python train.py --num_hidden_layers=12 --norm_place="pre" --rope_fraction=1.0 --doc_mask=true --dataset="wikipedia_en"
MLP neurons of a small language model. Each row is named by its layer, matrix (gate and up: input weights) and neuron, and shows model dimensions 32-159. Each number is 128 + 24 x the weight over its row's rms, rounded and kept within 0 to 255. A neuron's up and down rows have the sign that makes its largest values positive.
After each neuron's rows, "fires on" lists the tokens most often at its 100 highest values on Wikipedia text that the model never trained on.

L9.gate430 [107 124 117 127 115 140 183 145 159 115  88 135 117 121 138 138  89  96 106 154 127  72 170 130 157 103 175 134  98 125 146 162 136 134 127 112 134 170 126 147 126 142 148 136 117 105  72  89 135  89 130 112 161 118 156 140  76 124 112 118 125 125 135 122 145 112  88 113 132 121 177 145 132 152 147 136 158 106 112 132 106 149 126 142 134 136 117 135 146 108 127 140 131 164 122 145  90  92  41 136 136  96 143 137 135 158 113 107 124 138 155 153 104 113 169 153  88 125 139 130 155 128 104  95 121 169 134 165]
L9.up430 [ 94 100 117 118 133 146 181 139 180  88 107  98 142 105 119 176 103 121 114 138 149 119 108 149  96 136 105 148 107 173 141 115 143 136 113 108 120 138 156 130 113 116 119 161 139 108 150 106 131  90 110 111 139 120  94 105 102 167 147 153 119 105 120 117 131 127 109  95 113 129 166 151 104 152 129  61 127 132 110 110 167 155 120 142 117 153 142  90 118 138 154 124 120 117 140 156 169 142 104 167 110 114 103 125 110 105 109 109  90 123 141 154 110 117 153 145 116 126 115 160 107 143  80  99  95 110 177 143]
fires on: " sim", " so", " as", " Thom", " Sim"

L9.gate377 [107 119 106  92  90 144  92 155 134 105  60  86 101 157 141 123 152  93 134 139 159 122 109 128 149  84  67 117 118 160 119 123 127 146 110  94 138 149 120 158 102 136 109  95 112 127  92 115 151 139 138 144 119 135 147 124 106 148 127 149 131 157 170 110  98 120 115 105 124  96 136 123 126 120 155  63 165 167  99 134 112  93 160  93 137 106 129 134 132 137 109 137  78 149 113 111 156 129 141  61 112 173 128 120 112 123 140 118 113 147  98 123 165 137 119 119 107 135 129 113 100 145 118 129 113 127 149 113]
L9.up377 [105 103 115 155 130 128 158 109 119 116  89 118 126 126 130 113 132 131 117 171 111 146 115 161 113 131  99 114 118 155 134 107  87 112 116 103 130 111  87 162  90 131 116 134 144 105 126 131 150 169 116 121 108 131 165 163 159 150 165 144 105 138 177 140 154 117 138 174 132 116 139 178 124 143 107 124 103 150 148 122 152 111 159 102  91 159  85 125  93 134 152 116 170 109 103 148 132 113  83 127 118  91 128  81 133 156 115 116  71 171 135 122 121 128 107 159 159 113 122 117 116 101 159 136  97 129  98 139]
fires on: "c", "C", ")", "sc", " al"

L4.gate436 [134  99 145 118 157 136 148 160 143 141 149 145  76 162 144 112 128 153 135 121 108 100  80 120 163 123 168 113 159 108 128 116 121  85 114 149 119 143 104 130 104  96 122 158 146 145  95 123 146 103 148 138 139 121  88 205 145 154 150 110 134 122 104 147 122 125 120  92  76 127 113  78 168 140 147 118 126 114 121  99 102 166 124 128 162  79 158  96 128  98 115 106 114 130 137 136 108 124 110 111 133 147  85 132 113 161 101 174 136 135 117 132 147 121 148 131 139 130 133 123 142 133 115 121 147  99 156  95]
L4.up436 [187 126 118 181 131 151 126 127  73 137  81 130 138 142 113  71 145 124 147 178 124 112 109 138 180 123 152 115 149 152 170 116 139 179 129  85 129 131 141  75 120 152  97 138 111 106 158 173 104 125 146 108 155 119 137 160 129 137 149 103 146 136 113  82 119 133 111 155 149 107  95  94 150 158 111 136 113 119 122 124  99 157 146 144 108  95 130 115 125 129 162  71 105 137 156  81 127 164 150 142 163 130 124 120 130  99 137 139  61 133 146 169 144 123 148 147 104 135 150 156 124 130 146 136 111 134 117 146]
fires on: "ed", "ated", "ing", "ent", "en"

L2.gate74 [154 141 101 154 136 146 116  97 126 114 111 134 126  74 116  90 114 101 156 106  81 116 165 107 168 122 118 102 128 151 143 124 134 119 173 128 111 113 167 106 138 130 120 124 123 141  91 136 144  50 137 102 117 131 111  95  61 106 119 107 148 159 151 121 128 110 137 142 117 127  98 127 156 117 158 113 148 127 168 112 179 165 141 124 114 135 103 154 105 114 135 116 111 177 142 151 185 110 126 124 136  83 117 106 143 119 146 133 170 117 138 153 147 115  99 150 118 101 111 121 157  99 162 101 155 122 162 138]
L2.up74 [107 170 126 119 133 120 148 114 126 113 153 184 115  97 134  90 126 113 110 152 137 107 126 124 138  93 133 138 104 179 163 102 131 118 167 109 125 177 123 108 118 139 115  81 127 148 157 110  85  74 152 119 142 126 127 140 106 134 137 156 156 181 119 130 141 103 123 137 106 123 169 121 115 126 145  90  91 117  79 152 177 157 153 130 134 144 155 106 134 118 109 155 148 141 127 149 127 145 125 120 127 105 148 149 137 130 137 155 150 103 171 130 174 157 132 140 148 158 141 131  99 117 100 152 127  81 128 143]
fires on: "o", " as", " Succeeded"

L4.gate135 [109  67 162 147 131 155 110 153 158  98 117 111 109  83 200 150 104 116 115  76  85 138 149 144 140  87 149 128 106 119 178 110 132 119 130  84 150 145 128  94 106 114 142 114 138 117 115 122 107 135 147 123 112 147 116 130 123 131 122 134 125 113 129 140 114 137 143 125 146 154 121 141 108 120 103 132  96 115 118 123 104 130 154  87 112 119 132 111 107 119 114 120 121 143  83 121 117 123 102 146 118 168 148 110 115 134 130 140 169 154 122 148 148 133 127 128  78  93 107 118  99 116 151 129 145 192 164 101]
L4.up135 [116 122 100 125 134  97 115 116 126 144  98 127 140 113 125 114 115 146 119 129 152 130 153 112 109 120 166 113 142 158 134 149 154  64 152 135 114 135 138 122 172  93 128 139 153 133 150 135 127 106 133 107  74 139  92 151 148 142 120 146 105  86 126 145 133  96 163 128 128 129 111 140 129 153 135 145 156 141  98  83  83 173 124 163  81 124 137 122 119 142 158  99 114 160 135 100 118 137 122 147 104 121 136  83 117  75  85 118  83  98 143 135 126  96 104  88 158 113 124 160 144 146  89 148 103 109 126 166]
fires on: "ing", "pt", "ed", "ic", "c", "is"

L4.gate435 [169 117 137 133 166 149  99 184 139 140 114 107 128 111 105 120 152 110 122 106  67 117 175 139 117 150 143 124 147 144 116 141 127 116  97 135 149 159 122 101 130  87 133 108 140 109 156 159 137 137 122 110  98 134 135 119 132 140 115 147 123  95 143  98 152 134 179 143 139 112 139 117 132 178  95 141 138 130 106 110 120 128 188 143 166 117 136 156 109 167  97 100 103 164 115 158 147  90 173 105 150 156 127  98 139 110  90 144 152 143 173 114 111 113 125 102 132 139  79 128 144  85 142 123 158  88 156 109]
L4.up435 [130 146 101 146 165 122 106 115 140 111 120 123 111 117 115 150 158 128  81 114  87 123 100 105 125 144 160 118 136  94 128 119 167 131 142  95 135 105 141 131 128 119 114 158 151 117  97 142 113 115 125 119  96 139  94 102  93 161  95 124 109 130 134 106 125 115 146 122  98 157 139 157 132 150 163 125 150 179 168 141  99 136 139 113 137 135 128 178 162 128 141 138  90 138 138 122 100 141 137 133 144 103 138 115 182 124 156 127 161 113 125 136 142 108 133 100 150 171 110 155  94  76 107 156 139  91 163 137]
fires on: "ing", "ot", "al", "ain", "ed"

L5.gate162 [121 160 126 127 143 131  70 134 121 133 126 113 104 132 128 133 103 111 157 157 140  97 134  94 103 136 137 114 174 110 123 141  97 113 118 124 123 138 116 119 143  99 154 119 139 111 131 120 139 140 118 200 105 127 132 171 131 117 127 123  82 126 166 142 172 117  72 135 124 148 139 127 150 123 127 163 110 129 118 117  69 120 111 133 126 127 132 127 121 155 148 165 127 138 173 147 128 105 124 113  80 133 114 134 123 128 145 122  58 135 119 203 135 181 132  90 142 107 144 136 160 154 172 149 176 164 115 139]
L5.up162 [102 186 141 165  89 128 149  98 112  82 124 117 102 151  70 113 153 117 100 127 123 118 155  92 137 119 108 116 124 106  95 130 112 112 127 121 111 155 131 149 166 150 114 125 126 163 109 140 106 124 120 150  97 187 116 124 129 126 120 171 162 101 155 129  93 114 124 117 164  90 161 120 183 154 123 118 155 140 136 175 124 128 117 116 117 139 139 120 104 138 138  99 123 105 124 118 121 121 124 144 171 134  96  92 131 144 141  84 120 110 132 154 176 123 117 148 146 127 125 111  51 133 185 102 117 128 133 144]
fires on: "I", "A", "Y", "U", "C"

L7.gate338 [118 122 145 111 125 145  95 139 150  94 161  87 144 139 107 139  83 115 157  81 146 126 144 141 151 149 106 105  96 127 138 101 156 110 139 156  96 116  91 131 145  90 149 101 122 113  96 183 138 112 172 145 112 148 148 137 106 167 116 134 112 161 102 110 108 100 160 108  98 116  98 107 183 146 164 136 122 141  93 156 133 125 141 156 158  82 105  84 153 116 106 106 145 137 134  73 107  90 117 135 129 103 130 126 139 147 151 153  99 155 113  79 139  95 113 124 128 130  94 123 122 126  80 143 124 144 129  89]
L7.up338 [156 129 130 111 134 103 144 111 128 117 151 113 136 107 129  67 148 122 147 101 116 121 119 118 170 137  82 124 149 122 140  92 157 132 162 166  87 121  94 130 164 159 106 101 148 139 155 150 104 146 146 108 116 175 173 158  92 131 140 142 134 147 115 116 142 131 163  80 124 133 148 120 167  90 169 126 152 144 148 100 173 138 143 143 152 156 144 128 162 133  92 131 102 129 120 125 105 149  95 125 116 115 128  90 172 181 146 142 103 120 156 152 107  96 116 191 139 145  98 138 166  85 107 116 146 158 134 112]
fires on: " d", "o", "ri"

L5.gate293 [136 104 101 121 117 133 194 117 124  96  97 124 175 164 120 158 146 135 131 148 136 109 127 119 151 128 104 122 107  91 105 123 143 103 124 139 131 141 104 137  99 133  97 128 145 106 127 127 142 103 158 122 129 139 151 150 151  95 108 136 172  96 122 118 145 112 149 139 109 103 181 127 116 103 190 126 129 100 134 120 102 143 117 114 144 100 168 112 134 134 169  93 132 127 131 135 103  98  76 105 122 178 143 140 131 128  94 151  92 136 117 122 120 152 166 134  98 146 177 110 132 106 102 153 160 109 129 118]
L5.up293 [118 151 122 100 134 156 136  93 120 123  93 132 188 120 124 176 140 113 159 107 163 118 166 111 122 139  97 179 126 102 146 123 129 107  73 108 112 124  92 111 105 170 146 123 144 143 112 127 163 128 151 113 106 112 136 170 116 131 136 176 136 100 127 138 110  94 133 129 167 136 135 120 164 117 130 108 116 136 145 142 104 114 138 159 112 128 117 135  98 119 150 109 149  77 124 110 129  85 166 141 178 119 134 124  99 169 109  86 133 108  67  78  99 104 135 137 130  89 158 166 141 147 118  86 127 140 106  94]
fires on: ":", ".", "s", "ts", "ym"

L7.gate312 [132  96 138 127 146  76 158 135 128 142 163  91 154 110 136 141 154 103 126 138 159 161 123 133 107 112 154 168 135 133  73 135 187 164 115 161 116 151 151 143 102 129 157 156 101 147 136 131 141 151 138 141 137 182 137 131 123 165 123 129 114  70 150 113  88 139 130 128 157  79 144 154 112 123 150 140 138  78 120 143 109  92 119 123 194 137 146 149 129  91 104 129 118  78 156 179 156 153 115 105 152 122 120 113 104 134 171 126 130 147 133 164 120 103 148 101 148 108 147 155 133 156 113  78 128 109 125 101]
L7.up312 [148 104 129 106  87  86 109 119 171 135 135 124 107 130 150 131 120 138 151 121 109 147 107 157 143  77 117 112 134 131 122 165 119 112  89 151 123 143 105 100  94 121 140 112 121 132 139 145 159 100 175 129 132 145 103 136 128 141 140 121 130 171 157 136 147 123 122 133 149 109 124  96 123 155 126  97 104 149 155 102 122 118 140 163  89 129 143 121 128 117 109 132 128 106 109 135 123 156 113 143 106  84 129 103 157 103 143  78  97 119  96 115 148 150 122 173 118  95 100 167 115  93 169 121 156 131 112 179]
fires on: " (", " $", "-", ",", " because"

L9.gate68 [166 168  98 152 147  99  97 170 124 141 127 112  98 121  92 136 129 163 119  99 114 138 130 139 119 159  90 105  87 105 164 100 130 121 141  83 108 111  94 118 150 122 126 110 143 110  99  98 147 118 126 124 113 158 119 161 104 136  95 113 143 133 128 143 121  99 136 125  92 120 110 124  78 129  96 129 136 168 170 129 140 144  93 125 106 136 110 128 115 147 112 121 121 126 107 159 146 145 126 131 166 125 151 157  95 139 163 169 142 104 142 184 108 149 124 180 156 147 119 173 165 158 128  86 138 113  89 123]
L9.up68 [137 123  92 165 109 125 130 119 156  64 131 149 108 115 128 135 104 132 120 125 139 128  94 114 127 127 100 113  96 123 143 110 107 105  84 118  76  65 137 149 116 104 105 141 142 119  65 142 137 138  87 172  90 142 138 156  99 104  67 131 113 151 122 111 147  99 110 122 128 141 109  99 103 133 109  75  68 127 101  97 140 178  94 117 109 108 143  98 154 129 152 133 143  94 119 143 115 103  99 116 155 142 166 137 122 119 144 135 129 136 169 160 103 153 122 125 145 150 151 127 147 134 123 122 150 152 136  88]
fires on: " |", ");", " and", ",", "|"

L5.gate249 [139 121  86 123 177 132  75 148 110  82 112 128 153 119 152 138 123 148 157 112 135 134 140 136 137 129 127 134 113  96 108 138 108 123 137 142 128 140 174 117  72  93 118 115 106 123 191 156 152 131 178 152 125 113 162 162  85 165  99 108 119 147 107 140 117 139 125 109 139 139  88 161 153 111 125 136 111 142 117 114 108 121 122 125 114 146 188 115  95 115 107  95 132  84 143 114 100 104 182 115 134 117 133 128 136 170 180 146 179 136 116 104 116 113 116 101 149 146 138 100 141 118 118 122  92 141 145 108]
L5.up249 [126 139 105 114 134 165 124 105 118  59 139 119 109 121 169 116 143 123 110 155 125 135 142 123 136 116  95 104 118 148 143  93 154  66 164 155 146 125 101 124 146 133 115  99 107 109 139 116 117 168 104 124 152 154  73 115  93 160 130 150 138 135 125 128 104 110  95 141 141 129 110 145 162 120 154  86 124 139 116 111 130 123  69 187  77 153 158 119 152 141 113 125 124 123 135 123 134 152  72 137  94 140 114 141 143 108 166 152 165 123 152 149 128 154 121 121 112 125 116 133 149  98  84 153 138 155 126 157]
fires on: "o", "el", "i", "ern", "c", "in"

L9.gate253 [110 123 140  96 152 106  76 116 135 109  97  72 154 136 100 155  68 119 132 170 121  59 110 126  89 143 110 132 110 145 156 102 124 129 122 125 125 138 140 108 101 150 153 140 110 117 128 150 120 123 117 145 129 116 130  99 187 141 147  90 107  80 113 141 151 167 136 163 118 118 138 127 151 120 135 117  89 153 142 101 133 115 135 147 126 133 100 151 149  47 151 149 141 151 120  98 150 132 145 153 130 135 101 140 123 121 125 157 152 113 107 140 132 125 171 131  70 151  95 133 114 161 124 161 182 127 116 137]
L9.up253 [143 142 139 130 146 105  70 146 155 132 122 124 121 178 174 141  99 127 125 150 144 119  66 140 126 165 142 136 113  82 144 128 133 102 127 150 125 108 108 152 133 118 150 143 123 123 127 125 162 131 113  92 109 148  82 122 130 127 125 109 129 169 105 168 105  95  96 116 123 117 117 169 143 129 133 134 129  91 147 118 103 105  83 133 170 115 136 137  78 104 149 124 141 115 104  91  80 138 106 158 164 128 121 110 140  98 162 154 161 118 131 146 129 175 135 122 130 177 124 136 152 164 103 173 157 138 180 132]
fires on: "u", "en", "end", "e", "ine", "du"

L5.gate104 [158 119 114 108 153 165 109 141 110 146 111  82 129 148 122 137 132 122 142 164  86 102 135  88 112  65  90 115 128 132 126 141 123 150 133  98 134 170 112 140 127 143 148 125 111 148 108 120 119  87 136 120 150 100  92  88 119  91 123 125 120 146 147 154 156 118 107 140 135  96 161 169 155 131  89 149 103 111 113 103 146 149 162 174  93 126 138 108 112 128 134 152 142 117 167 124 139 103 143 128  87 115 147 106 106 149 153 135 115 163 112 169 115 109 138 168 146 108 107 121 139 106 155 130 151 147  91 109]
L5.up104 [110 133 134 141  99 134 135  78 154  89 150 162 100 137 143 125 114 134 111 142 123 129 153 144 122 101 133 136 137 111 113 142 122 100 154 141 110 137 113 117 129 152 102 129 118 124 145 139 144 100 116 143  97 152 157 111 149  92 111 122  86 135 163 149 133 124  84 111 118 148 140 123 152 150 130  80 167 141  93 140  78 124  68 110 159 134  93 145 130 115 110 136 144 124 108  92 142 123 112 185  95 139  54 191 119  92 129 100 149 110 141  99 132  51 143 136  99 140 165 136  85 136 139 119 148 112 149 159]
fires on: ".", "A", "U", "I", "E"

L5.gate237 [173  88 175 155 141 136  92 151  97 127 155 110 126 158 138 118 122 111 146 133 140 147 179 110 103 124 105 101 125 182 145 141 133 166 104 128 122 137  92 128 120 122 153 134 108 123 132 112 140 119  96 102 112 115 178 144 137 133 124 148 120 133 102 145  81 135 135 110  80 152 125 128 177 100 152 130 134 155 148 150 102 139 117 187 105 149 148 114 108 133 111  97 152 153 150  88 129  99 116 141 130 148 173 159 154 132 150 144  92 117 140 133 147 101  77 120 141 116 120 114 128 113 125  98 139 124 132 129]
L5.up237 [135  93 150 149 133 147 137 193 109 175 161 121 139 155 128 139  70 139 142 126 127 156 138 137 180  88 105 146 138 147 147 147 100 136 135 147 102  78  83 112 124 105 140 125 120  93 146 135  96 140 135  95  80  86 162 154 123 166 129 129 115 100 106 113 107 154 102 114 104 118  99 126 145 138 148 149 131 140 136 149 151 161 110 183  91 132 163 114 132 109 102 186 132  90 128 119  88  62  96 145 112 152 149 124 119 145 115 142 154 119  96 138 126 128 171 117 130 128 129 117 157 120 137 120 128 172 124 118]
fires on: " Bl", " bl", "om", " Pal"

L7.gate361 [126 138 126 140 118 145 113 174 131 123 114 101 138 101 162 119 116  91 166 141 119 151  74 139 119 132 119 153 124 144 125 126 174 126  96 109 116 127 118 194  94 122 113 107 127 113 150  96 141 168 124 153 112 111 116 154 101 166 119 128 162 132 175 132 124 130 156 155 114 128 175 137 113 124 114 139 168 119 176 135 123 133 127  97 132  80 157 142 197 100 128 102 119  76 180 139 171 132  72 136 133 148 121 100 139 130 114 128 141 166 155 113 131  86 154 146 114 152 135 172 121 133 173 126 104 105 149 112]
L7.up361 [123 125 135 118 138 149 142 152 145 126 130 161 140 114  97  65 141 128 106 182 131 122 117 134  94 108 103 100 113 159  83  84 153 152 105  72 154  99 126 139 149 109  91  91 102 164 167 115 134 148 134 129 101 141 112 132 181 153  98 174 107 109 147 150 123 146 123  91  58 142 109  91 128 112 138 107 155 136 136 151 162 134 156 136 128 149 116 130 141 138 158  83 119 156 120 117 137 116 150 136  79 117 112 143 109 126 134 133 116 120 117 126 120 148 137 139 119 142 141 128 153 130 178 123 160 157 162 102]
fires on: ",", " and"

L5.gate374 [127 129 118 195 102 109 101 187 109  71  67 110 116 159 139 133 145 131 133  95 117 127 132 136 146 154 123 120 171 111 157 116  95 155  91 148 101 144 123 130  90 118  96 121 160 103 156 122 116 117 166 161 154 121 141 122 110 132 139 163 131 182 138 136 146  74 158 108 130 101 109 117 160 153 148 112 121 146 107 136 145 134 137 137 133 162 126 141 147  71 122  99 156 153  96 137 140 140 136 108 160 137 135 101 132 136 172 127 132 166 111 144 174 112 192 127 145 125 154  98 120 135 126 122 134 122 133 125]
L5.up374 [135 158 138 134 155 121 102 167 111  75 107 132 119 145 118 142 145 164 148 109 173 130 121 119 116 128 139 156  74 120 122 108 135 133 119 144 105  84 148 120  98 128 141 140 114 110 130  98 126 138 165 152 153 125 177 153 148  91  82 139 126 121 150  95 147  81 113 129 117  88 146 166 148 121 139 119 101 160 115 108 181 147 134 151 110 159 103 104 109 109 149 146 128 160 159 118 118 141  67 135 143 168 122  80 104 143 144  99 120 141 128 139 159 166 111 152  87 129 136  85 153 140 125 125 157  87 150 152]
fires on: " South", "heast", "ific", "astern", "ast", "estern"

L9.gate224 [112 101 136 127 159 126 120 124 146  89  97  88 138 130 152 123 147 146 112 126 103 137 128 178 142 123  99 149 104 136 140 118 138 145 130  96 128 115 139 128 167 119 149 139 144 109 169 105 102 116 149  68 151 100 122 128 109 165 107 142 153 115 147  92 112 165 116 121 141  96 140 148  87 131 122 163 140 113 143 132 160 126 120 119 140 121 142 152 136 100 133 102 142  96  98 100 176 187 103  39  91 142 139 132 152 130 148 132 162 113 135 148  92 151 161 111  99  84 114 176 124 113 125 146  96 164 144 124]
L9.up224 [146  93 161 110 131 106  63 146 119  68 122 115 146 151  82 158 161 158 163 143 131 118 140 148 139 121 167 118 153 118 110 128 163 142 113  96 107  89 156  84 132 126 127 138 129 157 140  93 115 116 149 123  96 128 118 118  99 164  86 129 136 129 153 115 119 116 128 129 125 131 107 151 161 155 168 105 140 122 143 140 167 107 136 118 197 114  83 180 139 106 125 102 137 160 155 100 153 137 106 100  82 139 130 145 136 127 139 155 123 139  76 112 118 111 158 138 145  91 114 189 124 141 118 119 139 124 122 113]
fires on: ".", ","

L7.gate163 [125 128 154 144 130 144  90 161 113  96 124  96 143 148 115 142 123 105 125 164 111 103 155 129 128 149 102 143  76 119 173  99 167 161 123 112 136 134 143 154 110 146 154 135 154 135 113 122 176  86 125 129 113 117 109 125  91 129 149 137 105 182 139 150 120 141  97 160 144 117 114 120 157 116 117 130 115 126 120 106 167 177 219 112 117 142 138 140 162 100 116 160 116 108  80 116 105 137  81 140  70 106  80 136 137 129 135 110 158 161 133 134 103 118  96 144 113 136 128 101 115  94 154 138 149  97 128 118]
L7.up163 [120 122 141 137 131 173 142 131 134 124 157  94 117 132 153 107 135 129 173 134 144 169 133 128 135 119 119 118 152 139 128 103 145 110 108 122  70 103 158 104 149 136 141  78 147 135  98 119 144 138 140 132 133 142 126  87 113  85 125 144 139 156 155 129 155 115 109 145 116 106 136 113 172 168 157 129 103 112 153 113 138 146 192 136 126 114 184 114 117 129 108 132  98 139 101 196 127 133 135 122 137  86 142 125 132  97 133 117  88 119 142 156 156 160 156 121 116 106 106 109 107  82 120 107 149 130 114 118]
fires on: "o", " co", " Co", "ro", " bo", "co"

L9.gate354 [148 120 130 141 107 147 139 187 154  89 135 128 124 115 116 122 130 144  93 137 126  92 130 156 152 122 114 133 128 112 113 115 165 138 116 130 115 123 163  93 152 129 158 148 118 115 123 134 129  80 101  99  90 150 145 158 100 129 108 144 115 131 173 151 154  98 114 135 105  99  87 125 128 169 117 105 100 153 116 143 127 136 156 146 130 155 131  69 143 143 110  99 128 133 120 172 136 119 114 140 116 104 150 116 110 100 124 129 144 153 138 135 146 156 132 159 120 158 120 117 125 113 104 115 173 114 136 116]
L9.up354 [140 143  89 150 137 147 104 144 126 112 162 145 118 140  58 108 124 116 149  92 152  68 135 145 124 134 128 106  96 126 112 157 131 128 143  87  94 117 135  88 159 128 119 124 178 150 157 113 146 160 166 126  95 149 120 108  95  75 124 135 105 159 131  86 103 141  85 107  85 124 106 128 125 136 136  90 139 123 142 128 137 121  92 134 121  98 116  90 129 137  86 151 161 103 117 116 173 133 163 103 138 131 134 132 102 138 145 134 144 128 113 140 142 146 105  91 125 190 149 127 134 156 119 164 148 123 139 130]
fires on: " |", ":", ");", " to", "."

L4.gate328 [163 146 103 141 142 120 156 128 116 107 155 152  82 117 146 146  84 124 126 122  81 104 145 139 127 144 154 145 116 129  88 131 127 148 122 143 154 104 166 128 130 124 115 141 104 104 174  96 121 124 124 142 126 144 155 119 155 127 165 129 147 109 138 142 123  89 152  96 111 125 170 105 137 107 172 176 111 149 139 107  95 102 122 143  78 129 117 103 124  97 131 124 149 140 120  96 103 128 171 133 123 132 166 106 110 143 160 126 178 101  96 115 126 163 159  97 102 134 115 155 146 169 115 143 176 133 182 115]
L4.up328 [134 167 182 101 134 164 153 173 135 131 117 117 131 146 118 138 140 116 109 157 139 162 105  95 127 150 121 143 151  70 135 103 144 158 110 144 127 100 146 120 120 138 167 169 128  87 102 135 145 117 122 108 148 163 169 113 156 150 121 120  88 128 126 136 154 141 130 121 122 163 142 147 143 100 140 174 135 140 130  74 110 122 151 135 121 201 117 149 148 143 140 110 135 110 135 112 105 133 132 110  97 130 126 103 142 118 167 128 164 149 127 142 112 135 146 158 115 104 126 139 146 142 143  91 124 178 159 122]
fires on: "ation", "e", "ate", "ine", "al", "ing"

L4.gate16 [128 150 106 133 140 173 117 155 117 132 148 132 149 140  99 138 138 151 131 129 132 130 144  40 147 109 140 103 166 128 136  98 162 123 121 136 130 119 154 148 141 155 117 137 115 118 119 129 137 109 152 118 132 125 141 147 102 147 117 105  98 157 132 156  87  91 163 109 115 127 123  96 131 141 123 108 166 106  78 121 147 124 152 102  85  47 154 121  77  80 119 156 121 116 112 124 119 106  92 119 121 151 147 137 124 105 123 151  78 150 148 139  93 146 138 131  91 127 108 181 144 124 119  78 158  80 150 116]
L4.up16 [149 119 157 122 170 111  82  92 101 161 101 118 133 148 142  84  76  96 137 138 124 141  51  95 103 156 135 138 141 133 163 141 129 121 126 134 125 143 122 158 127 129  99 145 134 151 111 130 121 139 136 129 164  99 116 128 153 135 155 116 133 153 120 121  57  82 138 131 131 136 121 146  96 103 138 179 144 146 150 115 138 136 139 150 131  79 149 120  87 117 160 143 156 129 132  87 149 117 135  98 153 181 122 128 128 111 150 115 131  95 133 111 118 107 193 118 103 121 157 124 151 128 134 124  97 126 136 110]
fires on: "°", "ed", "en", "ient", "ore", "ile"

L5.gate330 [126 113 102 152  97 110 124 124 168 123 162 132 141 189 151 114 118 184 139 101 106 131 130 128 106 137  92 106 144 159 159 115 123 172 152 151 145 138  96  92 172 150 161 128  74 136 120  93 124 147 145 118 179 114 155 152  80 126 122 108 131 124 116 175 145 146 144  92  79 150 112 164 175 157  99 155 133 112 140 122  98 125 154 164 118 114 137 146 116  94 124 130  92 148  99 131 106 120 133 112 129 138 151 117 115 164 188 131 143 138 147 128 128 106  79 110 154 112 137  97 173  91 105 151  79 137  88 111]
L5.up330 [101  89 116 143 129 116 105 113 174 121 171 153 101 147 103 136  69 130 107 125  82 130 108  94  79 124 108 103 127 126 137 126 134 120 110 120 108 146 134 136 103 148 170 133  98 109 171  73 126 151 133 163 121 123 124 132 138  95 148 136 115 110 142 138 103 170 153 139 127 172 144 142 104 137 114 114 112 142 152 124 138 188 150 102 137 133 130 154 164 154 125 121 182 127 139 112 105 129 104 137 148 122 100 160  89 138 150 131 132 133 168  81 126 145 110 110 150  96 155  99 114 124 136 142 110 116 156 122]
fires on: "ov", "v", "ev", "ar", "av", "od"

L2.gate77 [167  79 134 152 159 101 168 123 131  75 107 143 138 155 136 152 101 109 141 117  72 127 142  93 145 119 167 144 116 120  83  99 116 128 173 140  89 103 115 123 130 151 116 150  94 141 146 136 130 100 148 126 146 124 128 134 112 119 128 102 160 145 116 124 157 123 156 141 125 160 143 106 136 174 134 137 133 127 165 143 126 139 123 176 157 108 142 101 158 131 118 142 147 116 138 162 135 109  52 140 100 129 133 102 133  92 127 113 130 121 106 189 136 100 101 131 135 137 118 109 105 148  95 118 132 151 105 154]
L2.up77 [123 137  99 124 105 151 122 128 165 161 127  88 117 139 135 126 139  84 133 176 115 123 145 124 183 130 140  93 137 101 114 129  97 165 147 156  96 151 122 112 115 146 169 164 142 129 125 164 128 148 152 168 156 132 102 106 109 136 148  73 125 142 113 152 166 142 130  82  78 154 139  92 141 133 116 145 137 150 138  86 118  82 142 134 150 128 136 129 186 119 143 137 167 123 125 120 121 132 131  62 138 165 133 136 135 114 138  67 147 120 129 128 114  99 159 137 155 120 128 141 115 118 125 137 120 101 117 139]
fires on: "or", "al", "ate", " known", "er", "as"

L4.gate403 [125 140 131 139 120 124 124 101 134 160 128 126 126 166 124 117 135 129 155 115 127  99 141 140 131 103 145 141  74 162 104 115  82 112 151 133 110 160 106 158 101  75  80 134 147  91 105 159 148 149 133 178 123 160 103  83 180 143 151 126 105 132 108 128 106 146  99 112 132 100 152 128 183 123 118 127 133 104 179 100 155 133 124 129 112 124 113 100 149  87 110 177 125 109 121 163 154 141 122 111 138 133 132  92 141 142 139 148  94 102 141 140 136 128 100 183 136 119 139 136 108 150 125 130 148 119 134 106]
L4.up403 [116 120 141 120 158 160 139 149 124 137 151 144 118 170  96 138 135 149 168 122  96 111 111 180 138 148 149 152 175 105 110 127  83 156 106 154 152 117 131 151 111 104  71 130 152  99 118 123 110 147 178 111 115 108 115  92 126  83 191 147 103 141 198 101 123 134  81 113 119 143 133 136 143 160 105 118 121 117 140 114 141 117 111 131 101 131 131 106 181 122 131 162 124 133 134 107 123 148 124 168 162 132  99  97 121 112 115 151 138 142  77  89 105 141 123 142 114 131 130 130 188 123 104 125 113 114  76 116]
fires on: "th", "st", " every", "rd", "nd"